From a checkpoint of a small transformer trained on Wikipedia.
Architecture: LayerNorm before each block, biases, tied embeddings.
MLP neurons of a small language model. Each row is named by its layer, matrix (up: input weights) and neuron, and shows model dimensions 48-175. Each number is 128 + 24 x the weight over its row's rms, rounded and kept within 0 to 255. Numbers have three digits each.
After each neuron's rows, "fires on" lists the tokens most often at its 100 highest values on Wikipedia text that the model never trained on.

L3.up586:119126118145122155119084194126102106110109075122125133111124146134113140152171142095078143132125065139129131115162136109111134120152120144079116127121143149131105145116155156096099134128106167130099138157127125123163158099150147108129117133149153092144134166133116134113130161152102130136127161132124163138103098127121164124108173103119135121149120125091182075157112135130149139168162
fires on: "ation", "ing", "ics", "us", "es", "ment"

L3.up380:146127118106161119128124120117112134138090115122149098077142109120135120126110135139174124126118079120087129149174129098137147115164109117154151131082113128142098154134129172123116109169165172135181109127160083116150140114107066146128106180119155113091141170103131138158117151102132136099159136112106153113133132144111171150134124106150119109147144121071155099132123083120134131146145
fires on: "o", "u", "6", "4", "a", "i"

L3.up205:114131133177125139101080138102130112113123123094154135134129166092102143118130131163155119144103107122133184201131174130127123116099110132122156099132133115085124114089137124139169128136165142091114128144111121097137170149109118153148162129084141096102103147113116175127140105141126099144138107102140147149129132123100098104130109100151093086119134129103176079132156173149119132182154
fires on: "ain", "ron", "m", "an", "oin"

L3.up455:145137126144121128126104119128063080092113130128131086089106164076113118112150155115206138132119109151132181149125104143121161120156100108100162108074130158157143120145130146158130103146138171109136151136120116189167162166131172155126163124116178121134125112165140152089137148147140119120108108114126132145142130125138133102112125100150156140185088104089142126139154120144122073121090
fires on: "el", " and", "al", "n", "on"

L3.up434:109136086127124128140125112115120172166116134141149124146161141150101127135106117130127084106107114155124152132111114133115143099111120148142145095169078064131091138100118117133148180156125137124108107096147090125127100151116154174106144118178145176137149142118064105139138138091075098133117119115146157128133138135137135146079123121143121109075123130142182140133161154098125094099149
fires on: " on", " of", " in", "oun", " for", " found"

L3.up327:117114124143143110108126116092079120165122100147169132133146104106124113133119121141132139141082138126129178176121133106142129148145147146113156098126069116140120143081134125097151154170128139133148072148146125142143131102131101132095132140117112117108117151127101136101107137103148078107132114093117162124152125147133141115138128068129157123112135117159141146136150136089118157176125
fires on: " at", " for", " of", ".", " her", "il"

L3.up956:130118106122106147108118142132164125138127155159156127088136097108134139138128123088160142115115091147100139112147153128106121139121133102118161100068122089123112123108137115092145150125200106082121142104126140136130139166112180125147078126103143123135148150155094122164161138102168096144186136160130150139085151128153121120092101108137112108153110112133129149127124062093146144121080
fires on: " B", "our", " of", "en", " Pro", "wo"

L3.up240:108109094073082149122114179085119102134146125126139115120162149094131127118085103127132110082144121137141132144126096148097121139118130138151139135096056120140111128128111129091169165130143114116183055140164090160145144178149159128129107169132168091118109140112142105170123129148126104130166137131126094132093140135099159139111146101106134114121117146091143112147135128126158124158114
fires on: " a", " of", "al", " the", " A"

L3.up631:117157111175132124154108147141097121095102137108167096132109163151110140083137142135147118149085174152138177171151097157160165144179119101124118097124174076130141119092140118140132108103112180129067134117129116130158153155140122156136147119097121112140137120184075171114159155196097138145143108126138126113146104115141157163129114137148125135111143104154127113135142139114122132160096
fires on: "ed", " and", "id", ".", "el", "ward"

L3.up571:138089154144125087132059160066109109130146115110126107117112118096150093147152150123187127140124099129126102130119154116143157121103102166093145090137148121176117099129154114121122120141104132133097116140128098103162101143130119121155155134118163115126102136125108093123162133190173137124149107110161159119120137145123104099167097160126116103138105142147124136093102123118123138130089
fires on: " ", "-", "ing", " (", "b"

L3.up146:148101105161161119143126130132104088105157116136126110088132087104111093142135149107076129116182106123119112136138147152129145140128129095108160058110122106151096157077134104124086126135140137129159132127142125159135108145145136120114126177141130086151123139164127119129153121139134077124141117141100162156157144180117143146142123151120117134135120097110123125091135106084153140135135
fires on: "el", "il", "ook", "ord", "ild", " of"

L3.up297:105133058107108116133120146099134117162164103157111131141131081100118128077153127134118110110118119130126124117126076136102123101145132146120144147116059126111126140100095125128103094099121134126132092112184094129163117124146210100114124171115132085131139176160137104150111148136124115101132114178122115134137163099141145166108146126170152110089108101109126100104175127137126138146137
fires on: " the", "-", "\n\n", "The", " The", " a"

L3.up861:188131113112145129149135128112134111150106139130143138157170131152165119140154111132125154080138110165124142169150142155122137127073139134141152109089118102104078138153133130095147158123113140125087086086139134135149130146099104141135166137153118108096133158151124128127133136138151113153149115189144129114109181119143150102165125132127113100097145121159086106134149109124160152110103
fires on: "er", "oc", " per", " of"

L3.up134:178123105105089133110109130126131128126163098135126131133108101132157120148139124150098132106162136158115183173120137100136179110143125112166120098158106070131127159147098126152108110132135105101124151140098125113146117144129160146117131150158145118089080152079120152152118159117082135120116102142184149139129114120145121150127131141107123134105154116118168125117117146068122127139110
fires on: " of", " in", "ig", "ic", "al", "ang"

L3.up513:107119119144152099172055108115097097158126074159128111142032145150138146150094178115149111132128110130124114123121097147101158135111126141116125141155141076110131134117143126113131114088114125133103143098118116097125115153132105086160122153121159084135142149133084117122164145161168110145159125090157132141161130137110153114150114077146144102135106076115132133116142145130153130132118
fires on: " ", " (", " G", " g"

L3.up227:150070154104142134081130145139101109111079124129177066095166113127125128103125139119116134108092142162115129164135096133145129196168160140118132102135120102130116141096158111133137097142141126075111116123172137167120197156162103140100153130117123118148099156156151134150146110137129095126140075150107107143104158116121174114145132131138136126138155114132100116139135104080107136166170
fires on: "ing", "ed", "ave", "id", "ant"

L3.up104:107125155096152141125108130139111131149108137131119140101139103106119125146168143114163125092091129157120118166154145113115112142175141132177150125093117103105103109142168148078148127128145151159114125119123107153123159144102147134139127146111141115116105091130097106187134158143134124112154104141119127128116134129117189149079123089165178134104116132124116162128106157134141073121095
fires on: "i", "en", "ri"